From a checkpoint of a small transformer trained on Wikipedia: RMSNorm before each block, untied embeddings.
MLP neurons of a small language model. Each row is named by its layer, matrix (down: output weights) and neuron, and shows model dimensions 128-255. Each number is 128 + 32 x the weight over its row's rms, rounded and kept within 0 to 255. Numbers have three digits each. A neuron's up and down rows have the sign that makes its largest values positive.
A block is one neuron, or neurons of one layer that tend to fire together. After each block is what it responds to, as a language model described it from the Wikipedia text at the highest values.

L7.down17:076163172074082113154110129130158091196142086188134138170120097097099163168135109111105084141148170185110159110122051133086121123168177119094124136083138077103125183133129145128157086149144151168132106104072095139159131084113145132154143170135204146085098054108116101145085065102157086143092164106188128137152139136076112117098077143058161100116164151108130151121145102132117154100116
L7.down41:093102106101091167141137140103147151089155117117127139153205113118114069086187130143107162114119068178099119092095152107162169183150165099082111102161137155099158113095072172107116094101112110088158040132110124087122105078144114141131113126118098133097142112108158098109155148043097154130028095173123168079163123116116120098057125119104136156114130155170165106088117099105124118099184
L7.down163:130073125119195105131090108110129152139110187147063105159142158122125147195234151116127176156143169109126120144120138156149167118148090081158127133134118128106108121057130119088124133119113150137145136118167087086111131137184027143175117177081162106130100123170114098129139124134141095114060139076142132115127129126115146162138121127122131065080164087164097180123100192103061093184101
L7.down224:102213119051120104084083115125136145125128107135094177148131151118173129147134138126119074040087149194100116150132156125114128108137107176192204111077178151234133076144139120178056178116143122102132141108067172153117173120156128124159103190139157072145179121163119150131135090101118146127142106148166126143105145201167135201091150192081096118149170067187093138120087172131123144092156
L7.down255:121150135077110141128132134133121108155098086130131138101098134126135150105136172138078102129131130176132230124118068157192075121095114124087114126071171121076117079150154120132103131131109159119117160120140167043107156188133193134122111119115050146189171138089117076144146158052101127125115154148167111142143103099116188181139109147112137096081183142087086177063081151142098093160117
L7.down272:094184074136073189165191108127128163176149149169097175096167161111180091183108122131132164101136104139138167101127130172156197152113121079119166089136106092174140101120061151161114111151074173132125118072092160110147135164122075109172163111119113125092174092090100110142079153111086092108142126128092127125114124080067161115112101152086143135112127142170122114159114072089125083133128
L7.down273:134099099150175191119129138095162166132132112117098105145102100133141126097076140163181172099200127165170087108159078116133159127171106144137155137142170098085045101116122144106140149169042110143133055110143157133083141162151177136125144168117073160140159119097106073068102170169188107082103166164148127095080096098097093114096146123146124140128159115122131094115122128162133148102130
L7.down278:114173139091169144177064132169176056090091166108141158167132191139122147098167158124116139094115127145135104053137146084144123126125120137160102113089189135101132094106114145162140127157139159126105119148138093099176071138156149070058094151169156152157142135169138135118174136177089153151132149156121175064092142167075182125152074133146098136188126083104101184145149144126128176084122
Responds to: Mid-word subword fragments. Middle pieces of words split into several tokens, strongest for the l in pub-l-ication, public, republic, also Eng-l-ish, pol-it-ician, educ-al.

L7.down7:090081112076114143114152142089154164084125132106067103157104135120145086177124074136126185167102083092142187125133029143104092094146118161132128136105090130121114135115082153095135200162149075182142102108125155111085174077134085171133154136125083132125161105152132115102106142111130096110080140070125129111120109159093108114139118172121154119164167105130084129129162151119095141135085
L7.down13:132144090127125150108080110106114147106126088107157138062088110120142153052148125116152076170076124121139108090162150110125134121144126120104187133157096125106088162126103158106108096157199077199155193099126141180123184127142133106137175144066143086132141168149129096119164161062139139155169124144132106192167138166118171162114134083156080098158067123120113174150137164162115087154131
L7.down33:143115105102133162122110149142141112096102067052137140103096103115097086128138147155089122102104184090119120112113196111095182130155122175166148149128131148072170091147108164161139194178134188156062115129137159118113134116114176059105162085075171145155112160084127124136141164132088117164155114091072151128113100080109168148140095120069145138147112085118067167133124165069135091104062
L7.down85:191115127095157163153121100135118165104176093116072186125125118191142162128147129100122113151107121128126122126073061130181096119099116090102149099187147132165111130088100156110171135148181122124100148176133145133173175099161134114147085101096167075110203168143121067191127111166124084095117081189132120096075189114182109191088156101108130116147100143109118142104084143113105109147113
L7.down102:119146105143124132158135122111125114123128078148100151108160062122108102138172145138097115135114139202107184132159147178082128130174121184118149106174144160132162143095168128073097083186129109081141173096154113116100124106168078135099118126130160131077162093162133146141139120160144170150171115158122142121115089134119106144141109128148117097089156097074115141141164105179144132162170
L7.down193:136149151094152119130070124139121147138159150100152115173172211165116136111085163116142101133145199096163116193147090148148169121126098194096132100130156131134101178141125092125118123068128111163102121153147134106111109145140225142101116132120125068112203096102113090121216135091110146134182109176155138104146117141152125150080126105107203048131139127076151093146121097137160091124142
L7.down218:185137102045101126169085124121128119099085123102125179107085114156123139100132159162167119145127147137084129103089065095163103103092113127136170099190131142110137207139104152124122101117147110180127083085083115145082143121132211159059082126083171112167142123176151112161122109106178090159196162175136123109147126118158092103092118125096146102138140096141122137116107142098092110055139
L7.down292:062129158127091096107136149117095069137111094109146126073116187102094109122106183108078072147150138103146142167085119108053140119129101084139070096192111117131051134099150085126115115071120129134126125161128064137156154089113139099095159151183132134098063100149172172172110113127188159124117092084147134128120172132131099097120158178151080121140147158062175168120139045128123100131097
Responds to: Mid-word suffix pieces. Word-piece tokens that finish the stem or start a suffix deep inside longer words, as in Democrat-ic, crit-ic-s, scient-ist, engine-er.

L6.down166:113133089135144161138093118185163165131187132158167135174097169115128158128118134104168122145148076125129098124143097132099141063103171098083155188112129169115157084138138097125121162088121108166155131086122155186137103118096129125146031112202139067148096113153143119057175121166128147155114122204200119103131093137098123153133150073147199156095131130091175117142137106127114112126189
L6.down216:124128098123145168173116161168129106114160141105167100124031141125149081129095145098139126053109106136103064137089135092157086144109107209108142186099178134195102125112104046177119110160104179096083167101098163129113123122129158144200134153131117102155136174197157103073134121177124152130134112200177112107093109131141104121083141137157083181157109135118101112148149119139169140123144
L6.down304:156209144161122079189152116150143131144162111095151089138163125163129169176127123116122160100177118121051067168124113202167159163165172128142204126176131113167124138080175120167133109081165129131155130127168147147126181079131178177161148109130155111127142087138166145106144160137122139147175148117127141111059132099144196138111151093144145103103090089160119078101143126193109148131109
L6.down371:141127103139104125119178094111130114140182131107165082176185133080067112199151178158138192113156143080108079141110145093127109130120140103100156183161209131095128172178122127130132075162128100160114112190170172091174133187062170146164094142097182128152107135153182148115193160132151092140109166148137116171082114132083136148092119081082136104099121091098149143072140161146134103137127
Responds to: Place-name final pieces. Final word pieces completing country, state and nationality names, as in Fran-ce, Braz-il, Engl-ish, often before a comma; also the us in business and the s in 1980s.

L7.down78:142115141067153139141166108125132155163140119133193151164128076128169076118128101148154104147131109123100093161124131148152144067168142148108251156122061128183127170104194162142152123115114144146085129165079148100113132106096123166089044176135150139093204099106129119146094146165133103198130162131116123149132140166133150133114153084087176132121133135072111125102124070131075161111121
L7.down98:110137051116090132162113153124154094105086119156135146106188098137092126107173149143121158175138104116127083115074042106093117131131105129079140147148137159153138131141125216110117127144130077133103135175169103082122150149133124118113102138141106118070092100113094187148150119152100137124126126097122141105133102122105183140112061106090104092184173129125204180227150083142171168134126
L7.down99:180152134124098097138114113148109144129143132118142218177168103118133174126114087117116160047091104162128095154097084102100115172148125191119111101175181060140099111147103138093131115069120110111165121171158145161107110098109120096135161115142136085147105179125127097180060092175151146085154128159094112145101107064146130102111146170106131142089103045113096102116155137127130117129088
L7.down181:123078145139090130093157148170115109129155222138091133110146130155112126112117118101132107139130133094125093110094102146147096152123160145143126157122122089157098153166185100056102137143110183209151172147162100107141107131071150122129145101106091112093228070141170090155118154149144080105144108150146144120061160056134155113095088093089194130104102153091104073077168081195100088164196
L7.down241:147104129100167121136114153122127118155118083168095146107135122149074095133099193141139166145103138124145172103172169148133175099112109198074145110156065147193130154155133125103075132132083147166109227153162123114109157153110101181096138140139109153180177152160087141143173130102115100084154158111198151135091144034071091116167112133030110155101144107116210102142126154116142145110166
L7.down263:170146154069126070171124118168116137165113171072140129159195155172111150171137039117122126102120077106112193114139094156118065115124145128054190130103136175089135140119146162172156143124081134151134131152078075089128163108062158165163097091166121132158209098143155153080080157109181115121180137103128135160157163119155172132114189131110084115123152118136067133131153088086115110121132
L7.down331:127149106104124164171167137150127157194144143125164122162139117080101164162098094150100208089147130160194117210168126156130159121119138103101156133200131149134103085110156153184094104076112090089150155084105120126117105175116129176123055087137203126167146141105141112129204102152079095142124147080155167143115153089184161143071137052126184133135116084132131133082099110132117182107095
L7.down345:072129143112073140120133112136131140094113149074181121123154160165097159112096149126116045105102134147173156076093112123107180139066129118135132199158119139104121193162153133159149146128127114069163142176113151112178131184156168208165082197080083111096100121107171116125166120169108153154114148155135182137148124114116113126140097081107149139102164166186118148143128122124130125201111
Responds to: Place-name final pieces. Final word-piece completing a country, state or city name, often after a comma in location lists, such as Braz-il, Ital-y, Nebrask-a.

L6.down112:085088118091090170145139123190161146113087103126068159086135138128082106135126108166165136182113113116130127106077171145161116093136100103100107100107118131124151125153135178121121100033114149049083161126091113132155101083071128130135094088140125052175143137137132112154166137141151150121150113128120146139088151097141066211077124149138169141182154128148105155091146088176110166120114
L6.down124:146116077116143155127141134124091143160127083146189141103132078161122117138164150131151108128135113144140060138163097052119079137139118161087128159098109134178193154111136150102109121140187086121064160094140130124095047112146128162117100089148125133060151189152113099140082148136176117136102175126151119115118091146181122111137098153110155123177134155096148126147114151100151132111139
L6.down199:131173064040040140076041155111097118137153142123103156138100113181144071141130122101125083076082158113074125087184109077168149085138104087076082102124155084120165150183153208153152091122083112151070150147161144134125127152147182103114128149162075097074154131072178077117140171085120108138074133155133162130131137097179103077117180116080119108130177107109112125108163116134100144155155
L6.down376:144125138131115137199110104150081139145124117175133121153082105087142048115124114106123115140082174144166140104144112145090153170141088115156123142117152095155132117201134137156104130085161175134170152184172111176100144136157139075132139153122141149135096097142161143126136122128059185135088172119142065062075117166139074144135177087150159129097126091134137114204120199123143146134156
Responds to: Agent-noun suffix endings. Word-final pieces that finish a person or role noun, such as -ist, -er, -man, -ers in journalist, leader, chairman, owners, playwright, plus some other word endings.

L7.down12:116077120154157139112119099147139087108193129133098122163134141098151029113119142161144180088085166153146145170100139131126201110135151109107148118102084143162151130189195116138121103138146131149102052081135108100156194170191109134088113112121159120106148158122159119165115082141150094150123113191152122095111140129090155150143201079075133103123114113125151120092146076086124120190070
L7.down44:140112108079155075138085093200166106133060109085135077147087189119133108121096212146152150088136138123123138161150120124131167071089114138128136190109102096110108114114110115109122116109144127055181104140112115079068111066114166190173120083114192119142101109159133072120109105108091169139184165090119123127166142145112146151085132131146079099159138097107126091146133151097156137148150
L7.down62:100146125071104120175132126123110166100134114118205120156145153160118134102100137106135134128116087134119157142127081104126126097118101116123114102149133149082067139130178092115107131185117139142134086150074151125188126132059086082117136153092144170162100135153122110143178106151140057160046123157078145102133139147122155119150189119172130125119174126063129148138134166132123102082117
L7.down139:174101131173151163098159109099157124175134080102172152150130127115168151120187148162162172124100118125119131101139099137144083122117136195191062141105089145077078164083111209112132160135148177094131105116127090192120117135157120135103097094168229062164151156150200156132133161140152131100153105121069138130086153101127150140100131088126124077095120156166107141127122110100135094137131
L7.down215:121096102129105095113132106100109090108142086156109081083156087118131076077171111110120117123135120091234136129130072124144197111155166143081143121118182175126141163129127120067163140133110119142154096181178187139121122125113151103142173076109125085101118119125112075074067114148157128123094113129128080146071116144112151134087144105150133091099134082134144061048106122091163145104116
L7.down270:091135125158119111066100155143110069126140137130221172129157164136141103110114136098110138124084083154118104168079176144107171130090125139133138120093165143158117140100144128081078055138150171160124118136121163172057134140158065088133168147106096167150160165152116124192131120149134131115111067053098109108164139105034141102115141062163137096122125048082204062123103080171116152134108
L7.down332:114121165121102151096141147127176153147156165183117172089141126110085101123214111118111129151079185152089113155107145128083115107115119079122195086131180061100138095157101123070109166120177125083107179147135143079097165138120103128141143159092142145182148132119146101137109117163038085155117149130109097097130089138168053142182096136198111116166132144145144064084147156134128092142138
L7.down334:168145098100104041120156169155117136054121101139065120112143109105117108102116154151110098100147097134133086195084107191077148103134159178121136085121168099142154135140105042147195128123128113147125099077099128123171067151129160141144099092127054071138120138125083128073091123126130122152164212105166155104123214116105114124176065154138135151117143136110130138109148153093140119134131
Responds to: Word-piece "b" in born/ball. Short opening word pieces, mostly b or c, that start a word or the second half of a compound, as in born, basketball, football, aircraft.

L3.down74:119135167096125114153110107109129089151160068098115147085067155163174131161099156164219141163071076113101156135098141134143067096133096130106087140174144166081097138167129088117161063121125165073125181202120181146133154145122095120138155085116133134140159106100107130108131115132126148113149148119183076061103121197174088192150123108121139128099165108128101163168158101105085214111178
L3.down117:153114027153166086146101120157106162060106116076162146171091093109174159118106125080144096086175111100100120159133083160098166118147124087177094103140159109137148117136128121110170134162165134115122154106147166118171124122085141171158095075158115178152101145130061140170140176102126124137112175128141126160123136157110114069058105132073140129098171119126107119145162093094112153105080
Responds to: Split wh-word endings. Final word pieces completing conjunctions broken into fragments, chiefly when (whe+n), plus where, while, however, down, and the prefix un.

L6.down46:189163126093130137111128077136104172124108096083135112095069109145134133107195172095160199111123145091098146173124120181132162141167142122036166151137107109131149137129142184136169162122127156099070089098111097083152100116137152179073087135141071108110140146159163104106094100124106153101183162099172074148117129091116147088153122105066160174166139074128083098150131154085136064129084
L6.down127:119097134067131114195087104060131160090163107145121167164103074120076130155156199074143139169134112109081173163097064126183106169106119165122141132171107095099118176157123111135095160102114113129113127119168150136149128105108182108164098118100105134142114089155123133095080160075119156143184110048127116100158097193162117134110110171102145110181132153145099102104127137130130090110120
L6.down141:121132085161099123136122091072120166136164148120153152146109141157148114151132167182211068167171087167117158106112133115132127123162135066097150167111100108145085184129145094131154125123073116168163089130160129108160129116153181172159116146091092119101203124170133065098114136159093178138086078113133173145128112153134105131127126119094141131184125179091119134130084112168080144132182
L6.down193:125094182078110152082140081129044084151164118114134109127139108117142176181076122134135063150115195082120132061145083125137115110180142125117161126070081132149161176139113149156143154095112095083071134106169134120087118120144103152126136130173146154119106133086085086124139137102116211127117115079069162125156108172141192117095128196086155116110133133133151137129121134106122048174140
Responds to: Word-completing final pieces. Final subword pieces that finish a split word, especially time words like mon-th, Febru-ary, Nov-ember, Histor-y, oper-ation.

L3.down331:127150134144184155155130161093144132157111156145115167089155087136185138135127103077121099156128150142148163086113180088131094112132156134126125130074147104145112068095188130138100128094152069072151150095159086133181106150141081194092172150118159140114150131159115160120152124120153114137083110142159096140150101179110130123106087120216106122129131158119134092143082102082100163114104
L3.down351:122189114128120104153105158125118127110122124179101154160130152146146133094153157090094104107120139129138148129137147076186090144179130066192132118074145142091137105157171112101116091065209090099109129144124129124158119133127188172101082141083179081113139138112143131117153122126108097100113125142108143149128086137076212161097154088105101200087186120117139108157149134071107107116123
Responds to: Early subword pieces, especially "t"/"st". Word-internal subword pieces, mostly the second token of a split word, especially "t" after capital S (S-t-atistics, S-t-age) and " st" (st-eel, st-ated).

L3.down26:041158180091073160132105116119085159154123143060111176070151076142124179139089075089106127135176112101100084139141076156131085152100094171128084120104149115082107079146151136119166058140153144156099099126070191107152112116147094166178141154082128109164155131082181099160152106125209096123179137127120137154184136149090088190111198064147183138154143143177138156088148137145086118139101
L3.down39:158148203102139109115107156158138154144113119083185072040097152114169132119112142096109168095146120140146107124129106163195098142099128148162206182189092180110123154118135105118152151150103117168134123161125160070076092127184166185159242109094136110121129100173082089144182109151127109139176142122063120101142130113144133154099148053133085088136074106110089092130148120117107079099124
Responds to: Article-start and mid-word pieces. Fires on the line break right after a "= Title =" article heading, before the short description, and on mid-word suffix pieces such as act|or, mus|ic, anci|ent, actu|al.

L3.down2:160127187116169110131177128122151110103117158176121094095126071091133146116133165170115080145180162203164135078155126158152128119136130160123071144126138079082113191132169133111133151138068136099140151136134141117102155168111068121149089144108103094128122039146172106133110057141144117138105178155107120136101097142126112094140126179122136129114098191164058081174127106111108064049088
L3.down312:105159072131117144102139120131082134159091144124207083137199095082119186097082053119093181116140147082139113104088117175095140138125093171088185114074135128153135123133125149145157154143103117154106111110144165165127122139116118083109154114141138142154194150147140126122162105159132163101167092182082139192113149140125165129118190116120108079061129140138119102137078077092131174126117
Responds to: Second word-piece after initial. The second piece of a word split after its first letter(s), such as v-id-eo, f-id-dle, Ch-in-ese, V-a, I-t.

L3.down14:148129161153157078089099120144116151079179166109193132140125116125167090145090129160208144149131139138221108140163131148123165125062080140123133150131095099113121149108102129050109177149132167099122128166129173133105127132126096151153155127139114135140196095153092115189087122096094141133106110123104107117116134079130132205138169079090159112090095123076152028062122158117117183127153
L3.down124:120129115117142137136126111110137100126168156140145152117154136134118135124131120126100153134148108154146134108117122124188129098096063141153141107127095148117125157118175130104108127114136135131066164141096110118144158162158137173137114148116129110098142125132161117136168118130141151140088141114140115130146157093142135136162081079133131140099124116184082153161115131147190151159139
Responds to: Word-initial letter fragments. Single-letter first pieces of split words, mostly "b", after an open parenthesis, quote, hyphen or line start, as in (born, "but, time-based.

L7.down119:168122165133129124120140168097144142116162084121085198170141165063153136104189131181106124114109087077136156104094084127157123119131123192179151143121101114135086100091118097203126155114171116173097091135196127130167094124127148092168191088142101166212097161104131114107134166119141096124134109167105106192112165102126065109174130157162086129129156139092135131162164092124109130157158
L7.down144:082109113134213119090104119163092138028176183128119127129067148156161146151136116076100114117120112100112076094207066095140142127145146148070121186168130186127123138151133137057082098109186151126119123121133093123138106132099138083106142147164138158156123158126157065101167136127138153117169116117129076162098123133143097058143138083171090133111149189141145067179125117138145151118125
L7.down222:119079113093118160107097133159109161138190113121125112077112107138101171089110105048158210146186053201151137161135156184105057173143138089165149072147153123123109148200083109146113114118150082126117112089106187151168174092162163152135142099108117106116095108173115091136115149132108117078114087122158175125108126132112121171097138116073092142134122175153124118083135104120138149116152
L7.down247:124082093146126119159222088122155114103134102163114063189102202118131131129082137113087135095109161064078145148130062112101163170141096115121150118128135112144115137106214137105140183106119141119171134156091099132109128133120139167139181123118127141116141126153077173138102164122141095122093098140149096113122122090192125101198165141106139138144168093137224113165097150223065151127138
L7.down259:115152158170102128119136084103163212128156129122202085149108100145130153103107143116175135131107139098166111106079117150125165068095171170122182186207137032163112138140166108129119142101121101154116132117144049125127155110127094161079151136116107150153173169149156082112180147106083148143200173099108135162137135067121158104163141080081168143140172139124080081085164154156120144131129
L7.down266:124117109162153107110124135142160152122048173136068231139135094123096146125074097141171158109167144116082176185151158120118188169095106125091103041107114131109112111133133124126174144124083137164090091114137117150199153138110136190120132204150098096153104095124178153069109111209088032073157150175115149160109111099057073109132187128092120153134143109146146093113135182128122074086145
L7.down294:123167024068082168104142116128140125154167086162124126149077152131175135064174120144062147072121136159089113119172114120105175124121113142142157176149154096125141066155131111133153139108095142116104144157075167142134131131080107142157097108069152146139143135097131102118102140089159200130150142135159077136154101154119123126079154102107127072204132098165122182141110132168116104127157
L7.down367:084125161143162096155088146103213120133127118097155090140134102161101063082116147174137117045086101113149085164107125091105110130086143079094110144093203098122145149090148096154129124196106131138119141146117117106117132146142093140115168184114118087120103153211188120103117136129142105127140098079136093111125140132111135124132124138122195168151138130130106150132177062160121110097132
Responds to: Word-completing subword pieces. Final piece of a word split into fragments, strongest for "Candid-ate" in election table headers and infobox labels (St-ate, Ro-le, We-b-site).

L6.down36:080175134166159161109167137127132129156190128144125149175149115100175127099150104108123124139101208164109144137082166122110107102161178110115130120114129112091129104093135062174226134117132126146094110095207144079122119134137127181097107099093135095185043103194121138143109156106146085120123127129120129093136137165085127159184052161106180168112094094132116074118145145114149051133135
L6.down265:150054110154118125117143184162099098136097109132081127169123141139159123122189139185088107110185138130186141105168121118134119128090128117141099116114124155144126076069106151134166129176158097136174093065135142148123171129125121063080108131111197101125100162160151159080162191172130078128087122139125118115157129154141137112106133146129181145104128154138159103167164142137104167162144
L6.down291:181145164127113154126102134138133125134235095122126113103123146137178158103090163067134108162134146181101147064141208144156130217138125101171124113195134088103101116079145136114200109088128133179161112164170158114156134169135170140084117147162130084125188184097108110111173109098115135135163139114099131082148121181119164126142136127107171111126080170123153117206137125108074121101087
L6.down318:178068105115115125114122161120138078110152142111122124143175114064077142050097082163150126131083135091150145111100133167079076163103181168118106117127129112105126138117137193077108100124091120169135196207106080122117128146137130118166139148078137107104125148150176140124043119184163144124143122173105137103137154158127199129065120062111153120137132102130101132091117134188110145134079
Responds to: Mid-word fragment continuations. Word-internal pieces that continue a split word, strongest for "ost" in "m|ost" (most), also mem|b|ers, soft|w|are, worldw|id|e.

L6.down8:119162128130169132149096142153176200104144179048119101139108196127145179182120120159087171147140162158126059116153119136119101186068155139124103132106145103170159111106133145140115112138147092153122139140113110104130143109181085161181098072106163156149115155125132137108155127200127173152141087135100178141178137138108163144109135167078130120100134088166160136193154148115054128107108
L6.down301:132102130162131096135076149147144113149121121093113132166150127125123129142105161127085136081113117187151139177133165128126117106164057090105103128143136096113136060096118195056119116146152133134090118106193141106164104099119132146133106151114163115124164081126152165114133125114099169124105120090138114106090136132133133111141136137035125153116175132170077112165101117126119143175129
L6.down329:130136151092065161118109199125069125147236136162157120139126152129082099201125132109148147091149092140147128162076134099092080103139095145110075096189144150132132148166139123165136073134122134176129182130150117129143133124126161104085112167126136162096114138129154118114142087062122211101157116139150163116099115111150162119132128142122079144153129141129130100092137115072103076146103
L6.down334:119133115109143173129157104107127199094121087103079203100182133155140167105072159177162117128071089095123113160182139124150150118117140130140066123081148095157119137143161113159164117143156104134128078138176125116141165132065051122085069158138119130106148151167138125162129153111144154114141163129124097099154144109131173062092144119075075115181114156173116152114088132171160160135143
Responds to: Word-completing subword pieces. Final word-piece that completes a common word split into fragments, strongest for "id" in said, also because, produces, though, saying.

L7.down9:096133157163154083129088169078166104077087116094127141129088132103145151149127127104151122132134099137105108191112102129097124146123134079121134127099148097162116110143159136167147135172134135082160086126146074103116152146155128114127088191117107165136097135114039093113143090165151142080100116155133134128139137163122123114126120122048152096121127151122156121126138073121076149086179
L7.down24:176094094128106082155113108152127127117106135117108168155144175113147118149109132068104152201083122105130106154163138112137119115115131148124120178151114158085151145140124104133093141162115187122085154102142121112127128110161130159111142138161166153122102100194136123126091138127112123128195136058142179109090200080116149114117090164123178125147150114154150103163155125134135105150110
L7.down52:135092130131157120094133186113144177103158123128116097129123116147102154157131119140010153123146161165132064107163124127087121172179120114048084098103148093106160108103130152175149141147156133172097098068168129127130165168164095105137087138071086171091142155106142137125161154134101174142072098107129144174118113109151117149141097133110145141101128112104096123127137153177115171196098
L7.down111:060072176171144078173171075184113133196170090172122114107087138084106082100117112163084139129152140142138159176064159119096125136150113112155129057150097117136046141134098126165095159067146144089168143145134113115160141145118132128125140127071117129099089161164097116146137149054180093097081141144152155133090144121131137073097108094088104138109096125141114066097098126112144113081114
L7.down134:132089088110083118150077153144099119107052155140149081167097152131157136128121098163126094199071196166097114125185122117161093138141147168108173131154088109192132141066099177131141103162127162113133099133097124111165138145139113129094155131095109148066117119169136082107159119097100047116097151097107110099139146117172168135145090096117081108174107109061125137153115167136129124184123
L7.down170:127099160119166124119161143093095118095108116101066157137119153163132101176084166105162096202147096139118150113107114083093171154126121150068068150105165115133096113138152107092150111155157127119163193149131135118073061132137165126180120113106192112148111165099103190145093101160096116170159156066093106126147139061109151129120089138107066124113106086067105119182137066096127183146050
L7.down187:151113174121138078169124151125137118091115135053072186113225110090142114115086083082147140075131126160152166088056094118111137131130125119157083172122132155125088154104137096163078168128133115181178110150121092063128171084142159156159121138070145091126118072152180094138121124097103121093155098104074104117140136144115133117104112110102151110114083147143110149097065122142116180085073
L7.down256:083089120114140125090109089127125113150106146177143205161090216129172174207131154134175098121139088123168124148169108116083150124146113122100088140119221087149146124115146149109146153101151101109140166099113081118129146146140098166134161163128133159124111102137125188144121136090120204150117096091170116101197146100117120075101092145097093088092085151087115142189160135105125131124123
Responds to: Final piece of clause-openers. Final word-piece completing subordinating conjunctions split into fragments, like whe|n, whi|le, althou|gh, th|us, plus clause-boundary commas.

L7.down40:127130067166150116079173104205133100101122118142140078151091082101128176138134152133123121122181188079126122166146061118161119121106142145116151125103136161095152164121098121139119197146107128137117089092142129147102065150169097112046127157147112103133101207171137116116216109167075140125167108125153131213120121121080179170161123105083108125146107070111087159194111150145125135117152
L7.down148:117141160143111095103098152124145128163096102153111083118128071175139146162081094185144142113146154146172106138123134209146096132131150150129108065129175107111070126189145174195155119078159153048130148084145148169133118179158105161091180128117114154127159137147079099134073154156161154118156163123105128102115159120155160157109113160156135132080116111117156146136146131136079110225123
L7.down172:122128090120155146123087105126153006124168159121113147125158115128151120097111093127107064087071094165118137168138093071104140155101156087083153114096159138153187163089115110154118144156142079098054062134108132116205150154103128125163153170130082117094181139094100169181184129083104049157145118110088113146115058108097134144105103084095141138145137129151127114172132146165119151112151
L7.down175:164108108169080154197098168166135108194106134136130117135119115155131052156163138136148104084113139070082132148126114104140118175162096176085113140072141022159161115077105089104178133152120133115086141164139126063095119083123155118075146115112091101083115088128117216142176138090075085151087158166116140122081131146095155140148124097152151161125205126159107081171127175127067127145122
L7.down251:149191150125078128131131143100175089081086068142161114123075173191118167048132140112158113113124089086137119122127119112156151159080137132117142132108167104120129113179123120066131106163134083124191151122144138165146121139055066158147153135122225142135155131099088104090094136133113089200129171153133121118123127116131106165058146195114063092150173133139158163137151133088112069127148
L7.down302:154173179138090180135116119106183167145133147113179116122165126163141102093100128147115135180137090137142104103167074142093076101121194175117198149134154042104104187097130129161148127124163139102167066129119163129144170100153125152097086085082110124105126076145083119101141128130128085124185144108082051133124139187142154153124139099088099093100100124091169150139148078165097148118115
L7.down309:113101135149136162119145042091050111148171140150147125072143168114170125136126154123151179198168134104106131162163070114129158142147060124154120118099130103146093152139110090085175081110197154170116066124128112135143139157102164134142138135161114122132097107091161098125118128133205123129120192143099106122125123169180138155145136121121115088121126133131188148101131163037151110148149
L7.down344:126139118120128092118107113125040121137137189144111130127097187157139110105080140133144134141087117185116076144132098139122140119150171150135068166110141106120117096191178119140096143075159157149175130112135160131130143161117119149149100115099120120137065117151176150119168139140080176123092125183134085159137206150139090122103164122150147177115103142102178143160103139097155130159152
Responds to: Mid-word fragments and pronouns. Middle pieces of words split into fragments, like ation in international, t in It, ich in which, a in names; also clause-starting He, it, that.

L6.down47:169156181133131162107086152152105064133163128098106155126114078166117113130067146132119074186113163112109121130127154128104120119161165198124077147132124099128147120143121119087149126099169162125044147098199180165137081191118177088128070158117114116171144109177133130118099108127173201139124114139136116140099079138153143152148089161126085132114092130081141128101198130154147084174079
L6.down139:102144061145153149111091107194137103137120125121129142165119062141061114105144130161156159124101121131153106175114121123151153154111118071164086140142100115119129154217191140135162152071135134137135147141118167139154128098140130106138138121175081109104095081137063126128210101099133053107148145101099131157116129112090129102150085114173184134122144096152134122208135143157140140129117
L6.down294:149101110171150120119123171092103121134136142174125117143114126133184121117103097134091062158070121145104180177099118151105180150185190185076183116122164118110138109102146086135209159121189117150129124133148132126056097122157141141056076096061160084104176133100127095069136183205096106111105151041151152076147120076166106100113102109086148119129112161144116088133148133153076149159128
L6.down347:111121114102049136163134106123170121191140180110118227109160121169171088071089200109157116119135132149135159123129111124125146145117148118172091153087157117129099155088138136109133091161048143156065159160125104074127147141074111163118189109115155076089120068156159143135116149126101125170204193116141141110120115158150145122131105101105093158121091158078114086108108096094140146106089
Responds to: Back-referring pronouns and "which". Tokens finishing pronouns that point back to an earlier noun, mainly the "ich" of "which" after a comma, plus it, It, and he; also mid-word pieces such as foot|b|all, bot|h, eit|her.